python train.py --num_hidden_layers=14 --num_attention_heads=8 --norm="layernorm" --rope_fraction=0.25 --init_std_o=0.0452 --optimizer="muon_variant" --lr_head=0.00773 --final_lr_fraction=0.05 --max_steps=6175
MLP neurons of a small language model. Each row is named by its layer, matrix (down: output weights) and neuron, and shows model dimensions 64-255. Each number is 500 + 40 x the weight over its row's rms, rounded and kept within 0 to 999. Numbers have three digits each.
Before each neuron's rows, "fires before" lists the tokens most often just after its 100 highest values on Wikipedia text that the model never trained on. A number after a token or word is its count.

fires before: "of " 13, "1" 11, "$" 9, "4" 7, "3" 6, "6" 5
L7.down495:508469499501563473479476533482502520416520441501438521473572474475512506564546486485496433500470519493551545405481442475549507494490541462479482391520473505493427565514583540476557543499558446503513547479496472511422541506532553513578461528520470593536482477538517461504502573472451474498537503421491464533396550511502471487464541539498578546572457558535504510517423507475512431485555563525492505503514521449525534486548496446380540483574506532478506493471519464506466474531513447530597494513558557483508508535520429540499525508541483504541534490503464536445541471460467475462

fires before: "t " 34, "ic" 15, "e" 11, "ic " 7, "of " 4
L2.down587:444501440499517421493533509471462544515549525533491470482451503431586483521551503527540487527523509536525565502482491478484550498520466530464450531445480487487470528469505533525544444501435520529486420545528444498565528483478480489524598563563474497561561544523506513447484507470448520488566542473487594521501450502509511522456453494480547523483532513503478502479475509539473507460467520545532466496451440488536574510471569529430435542482510548536518448524498591553524551476554508564451519490465414542506422540448529544532444495518428605497415525465528495498483472566446479513

fires before: "il" 22, "c" 7, "(" 7, "." 7, "t" 7, "n" 6
L2.down328:564454438477448465454513491510488552547524496531492466587510470446561569426481588505503469526533439485458489425404406495472465474509483417472504460494469522451551488468517493456543459591570476511472443518501461557468499474458466425522395525573477498542536527480416476497474475500487492465485552573532483499506500531509540528553518448501487525491550445455576518498511504521487444521533504526494531525537498438564525492490571508482500433521516514426504527570495512457548517502562487553450534553505534461520459510468451546461483596473512514579473441482551492456450433482584511509

fires before: "ent" 17, "ent " 15, "e " 14, "ce " 12, "e" 10, "c" 6
L10.down441:538463488455485435491507443543497533529540524552561544542532472501485460498473478456453497473391414554571512479476440495553453490496524500553469542494512471551512558548502436519545509522590510510419464492472566474491507501532580566499524476512561486429534487484550511506535424449466393510493518489452560587435526450490498507541555484504487473482530432502486518497546468482539474486533482494497490472584473464539556531519497477355537465488531449509471517547477517510484534476483505550433471523556443542491440512474489493501479570527474562535561545536476553531488478500479424503

fires before: "ed " 20, "e" 11, "ber " 10, "b" 9, "es " 7, "er" 5
L2.down409:562576485538557499481472481495477494495523501520486496567459476504493482489474504501563504495498526477484411594502472563460550484530566479511572473462564533486520488560521493483462522527514508529458526495471437521518479556481403540453511522491449505512485517463573521552473415553543453493471461449528503580529464525591543585470428559496428475504504472539538513490468461496530546452512527590472416447547524449452453499430508528493541521487544497459499497500525509455555488499476486511354554528492555557446464509406506467483500505483539458404557505535454515476489554431531468518

fires before: "n " 50, "or" 6, "was " 6, "is " 6
L2.down670:531518457417522463501537444597537450511510524500448498495483554553463461487507514445483538536459544481544447484496464514554472505464516424491449470515434376457477482472545436470480534518530468565476490434492518527490417485523568531506512435514520567485478496435484449518453459482475495502474493530537518535557551509514542567478528480535492410547520468563498508440522553476541494525528490484458518573462489564496452528477506565507557468487507482432501529529561613458540560507530475453517473451505520557472529569473487508507473537487473519430540453524467478568462473484570458484

fires before: "of " 35, "the " 10, "ment " 8, "and " 4
L6.down135:484440465581481507477430511441539458477474611535452490487509421495537443505543500492483468492451543447425478504561455552434431544491543538448517541491504497528478552494571475497532428520381547506501531560500478495458573509537486512508476484516506487501480555499575521437548542465466487550478446429482533486512506450510516492465512513450440555516592493578492477565462471450519413481542475483528433554474493542530540464568480474584473463474490514453501504487462500428470446491532483501522549587498506501548489567549489538529506504476506560517488502494504482518475510498526512460

fires before: "t" 27, "tur" 24, "t " 22, "ts " 6, "ti" 5, "tion " 4
L10.down91:539461542490455492504541457481540478452493467457540543510438461509527490427474518508471496534523520581449511477522528562496492506447520460587479563424463550497465465490435485493535578412535490506462436475501545472510461571543535528536450534468483458499535486428436553507532526469530586512531513528499475547509525482521557491464478534544462506505524500495469532544498551508465488463482444509444504451463515441447535534475553487524507462450574526521572532649533509546494504528421457471463551491524458461523501452522516501444516501485561581478478520503476503430505492534503535550

fires before: "e " 25, "i" 10, "e" 10, "ing " 7, "ed " 7, "es " 6
L10.down327:563563491497493489465497465465478509494485505569504461483537524525527506555440522428491466541513476526516430505489550456560539563545501524552517479504482520503433505516473532517560457524525429480521486516550497479540470460550558534560531460496653425530602476569470493559586545481535436504467428473484566508505530522503487496496453537459498509460549480538476521509547544452447435516455514473514503441584467511434468474375506497449515490507506545562502544503495524597512470367487488469469474496542536500505628474495461479485488436534495482510561499472480495541444539431473425524

fires before: "us" 27, "St" 20, "ch " 9
L3.down320:461575556464534504586479496552521509506464448492499485530442489544559528425457451509559558446392568469531442559423532534562462502483465485530557552444519519521623446508426531484529514485413554536461444452510506455517436464522464532514446536491494537475479564507515510543509430476438466568447524473518492497580534495479496523488538538504500485498491527482539533488412495529461535466482516451529456503513500513505479525518482525525480553508548467478563549450558568479503514469507467466532548441512543483522531491507546558493474481471514525489553442422488527616540490465537502527

fires before: "| " 63, "." 9, "|" 4, "(" 4
L7.down615:601497436456462485573514520463460465473488486455478514564515478502450449456516562564474528547513437515498568570412486479494581497483462498495423458528523419446510515498437466536385432501533456522494555521484538478455481524477532533536450469542510529586499490473544463566454539508518464442497480520395501503485457479475445492493518482487513543559514428482496457510479510514533460456546545458457506511493461427562471499463542462541463582467518489515472505544513579480513511506464484568546540468430547475467472520546443532517486428541479505529427480474556455545454466561536474512

fires before: "of " 17, "in " 11, "and " 11, "wh" 6, "from " 6
L8.down529:505554513515567493516477520521470499514562527547505504558447533567523489475560509527483501506451575488487521487514508518588437515444482454468521356520572550510515552449506495455512463486438511538481499537400501529568410502487479519501465475466513512511511527478472542473456587499544438536492540542478414581544484518462515426487514423534409503461499447461517474565502484462480456518459507521531523467544462448454560440471468511546379603511474485525486493529489525486581503516478534468512498548451461507514560478434535481474570473493466430522451497512505511467474501534492426495

fires before: "e " 15, "t" 13, "te" 10, "e" 10, "i" 8, "er " 7
L3.down252:476523466484496512537472495462587555507529501600478496583472421493466526518537529511495483543526472480544501514509516525528478481411530496541540466537465538593458490521463511584515482520543513494508470468455621416447546525540427506467530474548459467523521562469455428514540506490478542496534560475517524504570479519505471502457490538493492484479428406547441518544411526464483480528462458467557495506569483515517467439445515445457501516450496490572504528527517523467420514472502463548548440483515501606477514439512508535522489493547479504494472509479455481547494515517475462538

fires before: "ic" 22, "ic " 19, "e" 16, "t " 15
L2.down864:457537460434480452522550479524502525465539475512535458521532520406511576577507489470497438595468471394462559447498489548520504487529491500462482533551504541547516554457454511479485439511497473474466475514565405555553535518527443434493447481431503575455503521529446508462486483532491546472508496467513485529518471517500469506476507441478568568560499490551492494450499475521537491494478551581454466570558482555529529468523538481466518495463523435517534477438519518516482499455555464517448436496503477509569385512475502529555450503562491544489480521494407545490481506555456560442

fires before: "s " 14, ", " 11, ": " 10, "ic" 8, "==" 7
L3.down1011:435529554471469459560523506471422549459498562488478568495536542520473444517532447413488538560492586486528551492466478483474471488478411540518457436484475493476540483449556492517483518503550585524545481530446446499472504516547490507491456633490557505499524467500511486516473492522553567505536482489477492526521512529504460563457493509457501470470482550554533456493537520493536469504388433572503523421478517501458516542475480472542572506483502470498550522488530518453466471533403467445451596497509502507442447529463548529464533466517523426402521419499544505535497467481498462480

fires before: "er " 21, "an" 17, "n" 7, "er" 7, "u" 5, "an " 5
L3.down416:580462449497536489466531500511500454417507511519512408482559449469548477457434544463418525520450440539524541515461509511566478460523571470526499616513475409493513475537506404553475480494510481468467514458543508512448419490517498504458497564535499490552456503514478448546463494438538510528493538508447510424505442548549588560467430515523500490563523482513448590506545392450502511467550519447488561565462463455497489611529513518504413560563508457507537456495496600491480499482423548488499497505493530511501502498519502483462524497478501524423466465450487485565522503526548491504

fires before: "ed " 15, "t " 12, "ing " 10, "t" 7, "ts " 7, "e" 6
L6.down666:396525517502503522533458499520574489436556464551520510446530421494552461472578488452407494466495553508421429485523575500566502577490558542493526483471540531475435496442537501529523487470497520520514522515485514451558542491595463477533501502505437471547519528448569492528564493509450513501450519515440521522418552550478454476448515482575440565511473505555490500473541498496561467476429512582507567498454490533575522488460562461540562503453492463474544481509503525504529568543470433477489464492502517516462473529450513542469485486466548570507483558506489432482457512429494471500

fires before: "\n" 50, "\n\n" 32, "er" 5, "==" 5
L3.down706:509536494546466478511500468538500556449516494556493505498466502538543465533540599505492513441531446485537494522474436513488503509576548511535495577538478543521502509443522542414511641533465439507505491506511464548420459500538418469462452558496453508463536580480502503486474477524470549470481469550489560474439468526479513480473535465520574541498470504447466505493525530536429537417401510573574506498515500538429520543530523459508484568487526431569421484460515492432508486482548482570520534508512479556476499500525514451436491491496490505461419487447457485550476514462471489522

fires before: "e " 33, "e" 11, "er " 8, "ed " 5, "es " 4
L10.down146:502484508467523408488498544555513444559557437512494509533505547494452592466528471454522478461459469480519531571535547508486441490497495515456500459511562445496484475503561509440510458471485524448523479468465539507530590476494565534453480508554548523518536473502486437580437529530484520530472565520418536471479499492522567451545565522419505434478532569531516468567450422482392536488555511442475459529457385546482412457513462522479535538419488532510518563490485454448474515444485533489481508512487479474475550501579460541474493436467428482535510497534447546460518487512519506498

fires before: "= " 21, "==" 12, "===" 10, "M" 7, "P" 6, "t " 6
L3.down670:526513494460539462561543540530518474477500481510522471447536489543491500469479440508508564447450457564412500532433492512585448483539538529419488470489472480448471528539603576455527439501557566413479474552547511605528531528529509505515506520496483503574504464529445488522481473443470527479557483495486546481441492492466583513492607455510451524489479501483447519461537563490442435498423514517464528526506497562529534515483552567513477564483503515482471511527501510487486523436514520543484405505564523460457478529499558437512552563608484475433523512479490522469467416466517464470

fires before: "b" 15, "ir" 13, "ber " 10, "or " 8, "| " 6, "er" 5
L3.down789:461529565528450470488456547436472496472468476497528505537497535549501468398479551495536522486496422527480448538421506513485536493483541513497507472484527578509592518474506498564517508545534580491445519470507460535580471610434511498528487527568514516567447502413472484515460509483509457456453487520406527482488445502506545451488408462499488489483521512532504517491474398484581494474530554478440483447444553425482523413505573460474497560448525529460550589475479534509528509519521501468462559495558501553515493529521505475496523503513489551460455470469542437508472511453610505576

fires before: "d " 18, "c" 14, "d" 10, " " 7, "es" 5, "es " 5
L6.down527:416458601500449511512412461570492567482519516512458514476555439480559477479506478493435555477471480477520507591463503475553515475452419493438471555499481496475417523512491535544519541479536453501472505555452536516487429476492543526467479496541527480436531437509535515475552472500474512507476568446482492491483446470469479567476485498514481510590486538498488540466531467464511554512522545498501504419531508516522486489509518464447545517515541493470516472484550565452513467471539510575527496493488478458460455403555475481556528468565387538465461590464543480535512475465503470544

fires before: "| " 68, "|" 23
L8.down188:508450489537578532459481508400521511499511478482500513524521502529490480518503469501537542498441451487472494478483414624514578482544521536481541469579541442471562536422483574521487512538482596494496470523524445461455467499459431532470515531522533512545478496476520531430509460492407455426564536511496515504520522422498467439561497463480516524553463560517486457455491511531519450497489507481420507502433451478488462488394531484514521512490544517454471512534537609471526508514497461457510543424468509522518495531514457425400504488507455492470442600465588513483544454522551505531

fires before: "ed " 42, "t" 12, "e " 9, "ing " 4, "the " 4
L10.down161:532482514513453459509508453510512487511504485411534520455540474450430508495524474464523563431471493487474437483478553557488407497543546467544541458498481436529544482494570503563551469478510575557501442411509485525537532498476511510508482459544484503484558490488533515550444504511456534438521528508511460488517482492498498515469529480430479550556534461574579493572476490486491516538542458553498556484492534532505515505436485478602547490465487510538469489536545519443446504529514504424423534448513450491579511522504504533454541536472512446476535519522513514534490521529475508532

fires before: "|" 25, "er" 13, "an " 9, "|---|---" 7, "in" 5
L3.down485:483494502495504504605517459458531539438471537481504507560480478442411493399541477405478441556469536539484473419489522545477516504473493549462433475520423446526452497521498458422535495554538457497428431496483431451439466425486453466519507469505568506469494489403534443530548502526528481545506591528547502559552491463454437504479452525500491481494480453533505510532500542508545479559437488520503492511472551441428473549471461451505477606550574502452475462532539537543493501474435554530578537523543479506524492599551492525448479505513474432513512504484498524552488534444520450441

fires before: "e " 21, "h " 12, "an " 11, "a" 7, "in " 5, "in" 5
L3.down283:530478497477537542506471485537615528483451500523510560453534485483522487420496451493504493480493461478486489477450490456481543423521462520433480481523458502473512491521463481462536472524548519504478547545528431508552484493539503551482488545518575432480476458478398493581530592515453492532477472471474509492427547448518485438470493519414549613488476500439465553548473528504516533526455438465501473563446527419503548476477473527509479502499550492501522462491512507489585497508549504529579528519520444443547501431476522472471578494515454471520508542516382507519487459551547490504

fires before: "d " 28, "d" 13, "n" 8, "el" 6, " " 6, "of " 4
L3.down294:486458569505565469524459462530459433530501558503537494510571580509532476452442486501456473515498529518509509556524537464488495434468471513519418525467499466475449475545496422449471500468500514549434505532485463553495423461516513459470572503496508420474609488469481516502417541522564543448519489500495498492450487546464615487474505465574534464539536455547513519540508540602472552500520480482532448513516563536478504527455480499515510510488505571413458534467525528488491483503523407432546536540468538526426621528511479507500548546502415488513442542447573465484514408515489504526

fires before: "or" 34, "em" 17, "| " 15
L3.down878:510425464527503426443466511479562550557517536444503489497479563489517491529557483556507477492511549524526590534531506334527508446466458495540478541577486505454517511449555552471498482508494480437528496463496479518536561476526512516441544448497434469484495516482477458464484497464537540522476531482457489498457510452485530581550431546419463471531631413570485514531506452519511545550468492521587463448448528493493433533500508415499490560493505464566496529503497452495472447482491480490495524426465507535422534478514486552451467467465469497413487413512487434520540506546591496512

fires before: "str" 22, "st" 12, "th" 8, "ev" 8, "| " 6, "t " 5
L2.down427:484431543461492482450463512584486551513411503453542478488589520486528485537514489529424513581519495511530481500469486399501543554517572567506465554473540537497608484476498478476558608426495541541477536523538492498558576510472527550462541522492464528483428522496454443543466515504457475541466467489596509393427454497503545524570487500498483511515534494547454533540501492561595537481495507533499506486530523503552482458460488475520505510569517462514442490475499515489466513497445543537521438440495553448516511538472507479453493473506495482428549577541524585476484470504507557561

fires before: "==" 16, " " 15, "= " 14, "===" 9
L2.down816:541463517395509468529557491521488449478469524480405505607413521467546557548468414527519499473538456549486539499496482484517450497481558546538542502469487552499472496507543469612499476501556563408564483452479495529543497523512564478473486569536506470444497522497469558452460541439493531469547494450539591469424498514494607530490561579460456534541468466496503539484511557498515491532497512476449470493494506524541525564527532553519454508494469529430476494456488484489518532473521497531491520489532423514449497421481508491535524547479498556564477540494506546515534547496526501491

fires before: "was " 14, "the " 13, "is " 13, "n" 8, "G" 6, "s" 4
L2.down322:411604442517522484536448489435484449569465491534546502510535469466503413447465530481489442441508509500465508537491543479528448443513543465502453475533509465503430472556567503467548526518565463546496496500478466533509449439440548499490518485444562564516510513424515495541532519515479507512468528472477544508500509520558494487451468458443516475545578470531553558465498516497503509517481494520507538585477523475468476519478588509467515435529481558472492487556552521616501403392452545510464546438521610536500552514578444469509471514526552476502512463480509514471496493473506495506

fires before: "of " 20, "1" 9, "4" 6, "U" 6, "to " 5, "3" 4
L7.down121:499558481480489551553440562457552446474513485461487508426554497526510548515541445509468486481516482468485427473453576465505448505480489550519492500489431524516453496528498525487481465503449550465416539539503461491523494576531552521521430502454450521538509510558447500499488553508502481435511558463507514539444553525454578573548517510533506470500536537492480503515389501521517497552471529580489507471470531501568468513439489513511495552429487477506488453485522535451493498511507505542596542491578492464567502442476490533472560506438535491446487501490488486494523487401468534491

fires before: "t " 22, "si" 16, "the " 13, "e " 5
L7.down617:530549533448462481526508462534524458521466517598475637480430491435482521538470547529454527474475464453572497551474503518525489439575506508461473531482509492474554431468478532488530445491499494499452515476442482503513549547541492451501498489453539508493482516550568501519520474539468501472520534575523522540529531580437482500437515516492452506543456554428429514549513490491548489518552555524437528473430508527504482403534526445446550475518512532471521461525502457483489554536531494474506470516542510480500533457371506483510478516460482532507486506552527507491390480517443563480

fires before: ", " 14, ". " 9, "." 9, ": " 7, "'" 6, "(" 5
L6.down964:505511509441542499511467571532542565535473517528425570488451520532536438542472480459501501552497532538553490469518482498486525451516504479505520507444484472521559492480522492578438543489556538533469521354539442497509506508478504471557522490382447554465511469414433534517439468505478489550513578492480565515488488517497508385568473473482472464508455479549522451493533584503568397401510486523525493452547515489518508472487502441548550485542551441476459543463489457541485484509446564479526500514473482471499515510486456517459608520446458456510483530511526507458462483449524479505

fires before: "m " 16, "m" 16, "d" 8, "os" 5, "d " 5, "ir " 5
L10.down185:482543546566534537530487522496457561471480465557514505484530544468487491475491461514447520480473550491534490485522468493440513440490495561493570518562454474529563486503547608540536498524448579493396533417472461525584411581437488492418530471528512494482507460514497558525421502494496497459504501538477567458489479472531527527434499470508506570518494504464493512507539545517487500454496456487425515506496567459428528447456491569545523459554540567516473497515492597556485494509458462428547552505539536556507515547449494496422505532561515506460502488589518558468540493477470505435

fires before: "s " 74, " " 5, "ol" 4
L6.down766:561440471484491427554498464561477467464547514474541468537495538518545477494518482476529482500557476491466539504516514471427497507499527487484508505458503512495569533475557543566524589535622493506518476462523506519473514491481530549553448495454558469499527494482462570537532498496555429520447569488586483534518524483579513519442465522552581448475542505464421514496447497483503480453489509448533511427484571458510472562513425470457575553483451495457482517485489451508523446484472464492555518473475532544502532571544451533583455532496465497500473488503497520460480472492459480533

fires before: "as" 17, "d" 15, "d " 13, "tic" 12, "t" 9, "w" 5
L8.down609:449542418515423490550520421525542512481490508500561565568526429540567553488454442496528488559552486528536490517532535487527468487497544563445526523497496480520453535485524472539555580491460485578523502483489491482464499503467482443526480573465488499532469531476538521532519533520438529466502472529496566477488532500520484458526500522490480487596456539485523527524493541552491520521424542405625489502438536405436473523504600510580432446449547437469454476452511602481420478496450492470491521496584519457560557492550493448447510516493519522451487468503537533510468469497495490497

fires before: "ed " 58, "ing " 9, "e " 7, "em" 5
L10.down180:514529486563405530536504452519433449553575515442506472524529541511538438430570519470405561528455498507454461572472539565536491513496465522456473446465512540506508465463469451481493515585475492467518449447484468495518457523512480456581561432467442476523524536419505516531523524551490532490530495531436544534511425551491484461458419481517455512527468449507446582514491443563446544470439490504485566532545552529507439516544470477530475516435497441525527593548482547539453455585502465552540534508477422528514520530505465490464488489554550466516528528550476502534534527477521514550

fires before: "of " 26, "==" 13, "in " 8, "and " 8
L7.down942:489473448452567495509490460509431513546429586484443485543515470497510479479501477435453415483502593537494512512541583539484508515510531468623454458561485531421461532470519477476534499492446576505532542538509522524442483481463511447509513510574529557495509455473483559473452541474468504471527559505483571563513530498505527490473476540517495483467569458526455500490478421510500479440466579583459457561505435479486493543463526591552493465485538444498493484469489525531566406539566581469487526477522481538494539496471542488475608531500442497519537456519474539466572517554468494517

fires before: "e " 34, "es " 8, "e" 6, "S" 5
L6.down950:501527406482448505503454531454487526473492568521493544548536472449474447539507497494464493481475455504463474478546542529487514442567516465465500473494465490482504513503448481525532344491524530480477444553551528451464455507550525462537456519511485456549552461583545525525558435481463530518531453541515529560450444524496453558419525546484517492553480480528504574544482518529531561498485438486495500561562539559500537510459512475480558502429521510561516444569510543527480514416530519457509507492560544550502538534501469470494494456465518551479489414445492490507426595478561525476

fires before: "ed " 23, "e " 12, "ing " 11, "ent" 7, "si" 5, "y" 5
L8.down731:511482526514508534490437475546476511466555484461389482518532565449468470445463538477440551537464510517464522431530528499413498535540548465469483420525512475470526500420541495506553501436477464553574506429500485483511475518518441495423563480576484451475446461464431562456523571521439568471481474546436474516556531518508428463552487542540426476520476495461531565507541472468488541464526402552460547480501501484494541571568495436486587498515473429490496562476488494492506467548485465454548475506468466558529528562570485550503470507483500495511499542459571523437554505493495470482

fires before: "e " 21, "h " 20, "the " 12, "in " 4, "to " 4
L6.down279:445496453546511541480473458540483622462508545549472535557510522449506454514490461491527518463516471488502491473550506576466494534538534568486487497483502465481496507488506506528499503434546514545511547419586481460549441488474537539460536495449527523571564460502491560517475503536503482497481508494503570484499489626436407514444538489510510509529529513434500511481521481549476500478430564541411486452527538556540535440549532496470513503468407548491447478489534474479444445547479500509550451557502513598498473434486423478485497462417476507544485491461478464486460576493452467519

fires before: "e " 18, "str" 14, "rec" 13, "am " 9, "am" 7, "| " 6
L2.down544:494510469486593499482507502504485601560506561470493359522390537415596497470481540426413533515581489517426434523500521497504506528479496482490452520566519551474451556498459466430504489429471522544515529511481423503492526532445537503510523507580485444471470503489499500552455566418546541490491501494494464514512477470507526516571511528612519510485504490501509530468506495517497432538559538562471522529595470518563535514502479495502497511543518531559524549543493506448458510495483496536453466495527561474490487462482532460473487511512477508496472467437519504477456505498520558507

fires before: "en " 26, "ing " 6, "for" 6, "er" 6, "ed " 5, "g" 5
L9.down359:470493500501487458540515495485455543549470514490448458443539503509531548520513499411479377591573521523496534500475515573572476504524527395519558513481472516590565535538531496531474497508517488517508509456433487461488471527415531483460469498518484464489557539533527455502444426541510533463494432521462478495560544492393536541528503502492527548496416494542512524501527491440544486461528468561503505538530419543460435549563553563524480510479544450510453485526522541571486508410490555518513543507525575444517579505515459488487479497455437550477531466504544473545493467438468396484

fires before: "ul" 20, "ir" 12, "l" 8, "in" 7, " " 6, "of " 5
L3.down335:562508592468556498480508505524483532517475585454498530473532496519493503534487460493442500472508615466477429555423508572521420512467505491479517562518512563491527484519452478472472458532419557570465489516460493507534557453419541429553561576567539488453480548451493500500440505563538495464526483498460498511495519527486478479516496506458467530454482510443456479443529625536481477605554434475461444484500490479450529513503531511554508494463560466523580554525510476526566520531577458467448449498438477532437553550518485523490529536468542535403498464543560531470524468444479469535

fires before: "s " 14, ". " 10, "\n" 9, ", " 9, "ent " 8
L9.down501:403541496474502422517483511497548513484479478493475476491514518450515499554493509515534478524515429443556516501490490668516542449465483489467543456418466536521574504446511450585493428471478483581482498441558506556482513480459536512526498556531545529550494588488484497534494501514471532470531502556526548566495568468512444474503485474415541543492514456435515502416491480485504471467500476488453503528584453482543518566481492430515471474421509518473496458505486481448516582524457545591500528493428516491571534462439496539506533551493378498455460492479481495504533509472448479470

fires before: "of " 61, "in " 5, "and " 5
L10.down730:564461448583492516465574568455407494507521554448455476571477444542523522489503489440487532475522541553567491489511571566596515521459430487551493510522509515483485558501459529543490518464469519491513517456440461618540505503536430540476477573546485454448493627525546462533552487522497526517461520455500506501461492560526514519462504538508528496497511467482556430433502440502496441531542526484432520490576466393466528545567473512583449512491483538499434454470494555480474469509553502463437483496446531530489540543500519487441538418556506488502567541516526509503474505517502450513

fires before: "o" 46, "m" 6, "ol" 5, "ed" 4, "f " 4
L9.down963:514477499439472468496483444445458517526547472496454513525445425512522594452496521484527522569529539447512458534605518523495481506508563536488518466510452466484520493532449514499436519491539489501534458510538501546527526537485569513528552412430531427531447493557499532537466541456575458473488547486571564509443511506493520431423444533430475422558445496435461447457472538511501485434434469487535543469634465452485505457502504504556519510463511466468529491439527484529454466579509444469512465497479503515534489575560509457509549528419483530446510482445523543496542493487476559552

fires before: "1" 11, "3" 10, "," 9, "6" 8, "4" 8, "5" 5
L8.down404:476445450522526552531476512491450516505467403401495530506542518577409515473521507494516497544429537514444521451456485506566507476507511452556543434526483525402465535507516504519515517542504396541457453512547516479478484500594501552518526541569507454532542572477492495542518496467442496469526463480578520499474509526473551505429499493503469516561425451557496474468466461508593511491531482477463489491504514522468488486498488569453512477470524504459400452460484487561529483547551465523547478492508508460495557512506455421426521464459506516517516580433507512467476520454539520528

fires before: "ud" 31, "ti" 9, "re" 9, "ic" 5, "ec" 5, "ess" 5
L6.down359:517456528544517445521516537473509555491513458437485434524552493469516560549490504466504542497528572475463508502575520622553506540489653512533536452504497539545582480459446469478509452491472526508509478442584522420507512546487445522498544436463543434469492511449477541478502514506472596501462494493561495424514454528429545499480467500543579539488468490474517481494482556449497484468450486544531416571518557563449512450474534571542499492430457544501499508527524556466618465504468480521496509530448518464488438440506490470475498455492478496515448421519516513521485499538542398439

fires before: "= " 32, "oc" 17, "==" 5, "M" 5
L2.down1009:485445529494557495525507429572531475543425502527484571391508445476462533489475470469480542438525491515446523505454466525439459540560508558502523536476574507530457524490462518497465532518597538491530453489496543489523487541482539531525430460453449544501455487514484488455517539508521513475477509540599538477525490503592488489552515471477470452448538465496452511422474503517473504580480474499478499552512497652419445531413531448550514519439447581472454499489496572528535583502510560497491452591490431506539485533518473391543504516501484561522499528510531497452432459478494465529

fires before: "e " 20, "st" 15, "t " 11, "| " 7, "es " 6, "v" 5
L3.down817:504530539543508475534470528492476485544552487545527468520422525519585524536571514459474500418544494506495523483463469579450569501558482517457518495535410490512492511505470475415453494563500493507545482560437423505530513468530516508519609573509552519510507441458485478469527571433444493486544539537493613555528454472478479473532556399526492566528463549548462506500507550491498477429481535539505501543516490505561473456536409429482481497535450444523478505531473505500511485530443487477470493520499446474395509510401592527496521553570553475496495516442521531496519447448428502489

fires before: "d " 33, "d" 10, "ut" 7, " " 5
L10.down274:518450506489519474572491478487520529438496514556500465527530505538461507573479534451563500474489450505475561517555434596459502500494500511489439512477477466504465516504531472525553528453495479507497467487479507549509512483479542484549455536486541409469470550485501542537520508484503518557436507465589482479553575465493548413457432502414497492589502572470470501479486521506503494488581408443544440506537536464514476529552537514566431413516543433500514587480493534462507543489463474496430487438420485510519538504485494513551483557535500517520488420519395503529529545532504443520

fires before: " " 16, "s " 15, "n" 13, "s" 12, ", " 8, ". " 5
L2.down878:475558521485483538562592557538505518469478505463439552510527504492506443536471490461511547527447531523498454593530535518542471475541413514489505429525448494449562474498525454474433504485481522552517469474490461573546515488545547506475516496456483473537553486457504514518441503549478465484572557452536476471458493474538494555480369533446464451534568466435508431437535468632537477526499517533509460504516525432519539478526513468520476524502520507520496524501492578489561552521448588506562472484494476468496516521528448536565480532501592526447424510528430524516494447456497498453

fires before: " " 17, "th " 8, "form" 7, "e " 6, "f" 6, "for" 6
L3.down557:490552509501472477500517541472552524542440491486497501497562471464500535477454523435483483474599466496434503496538484534545462539519460495456546536476482505503561522455474467505472542549495484589506539469499397484507476506481510557503482472432535485572516481481528505509463509456508438445524558492541515514513461531526433436534415574536473427568541526476540468445490456503523456496482578459453594453482529476484460496461494457505535509524513565445473418494479511507508518553505404464487555459446511505526427516497548611470512530541479549489535510477481467529496547499504445528

fires before: "er" 21, "ent" 14, "em" 6, "s" 6, "ish" 5, "ic" 5
L9.down453:527525491518493507559448491492466465498481503494524443483532520436474494492522516506582582429462533426558522418553495513454429512500528484454486524489507487530471504542547530525503500500461475546540470470549438475523492484447494467479509558533522512591483531576509456444548466525481535478411427501436506455531474521486553517510465487589561517498498507472450560523426501533506442494537514526541500562510507434538522502583528464483486545530464539415422435477526484504505581495420496526409500473566518580540501599573482464517507454475451441521529501501543474532468563529486526458

fires before: "en " 30, "am " 11, "for" 6, "am" 6, "g" 5, "ing " 4
L3.down984:485507482525475590467550443543437497496496503437492506468499447501487418520458584572517575451493528518527484486530409548500492507494460522502444499534617484555545490506510488514523469439444485466578519481499431495495423536482488478475513527464512469472544533482519488462562408508494461512517434532499500519503523463547552469520452454497479446579535479495500539499470494464464619488538447562471590459496522544518442553518492440464445441510561507554504504437501576454504426527476501467497544543452464537529492524430529462452544439500584551492493510515466530520500516599497559576

fires before: "ve " 21, "v" 14, "t " 10, "ti" 8, "le " 7
L8.down214:507518487561515517550465529460508491541570507522512530501537425480448496505464495471583444537481499474472537497420576575477512578483491491592521445479462510518460500470466424487543545475529537556487394522474497473514504513509488515537426514510449512515541537407522510470516465473522523442509447541514512498503481515477486413437429466480501562543490529419542440443437513509530487433489497482496443591473550499456477454460468443507450524470483506495514479498500577512516450505497485488471511476499477438506496486468441476425550439448468523576553522542472443512492483445556448507

fires before: "en " 31, "t " 8, "e " 8, "for" 6
L10.down63:483471434474445540520521501496459529588506555479511536555463517496473475525531511491440483456490511495543404459507461523568496465556458511505508473424537480503506525484527485485436542510574510535546533483453474503439427436510522509442487492514509497463565553445503500535574461533586506461544510457523571482514560533523593395517488497474465430435502528442466495487449476489444516508456516505434462512425479502564496513566516517520408472420523498493459497508486517546525467552519523499445465555543455487524490562473464449542459518612459567530496425497501523509467527541523457484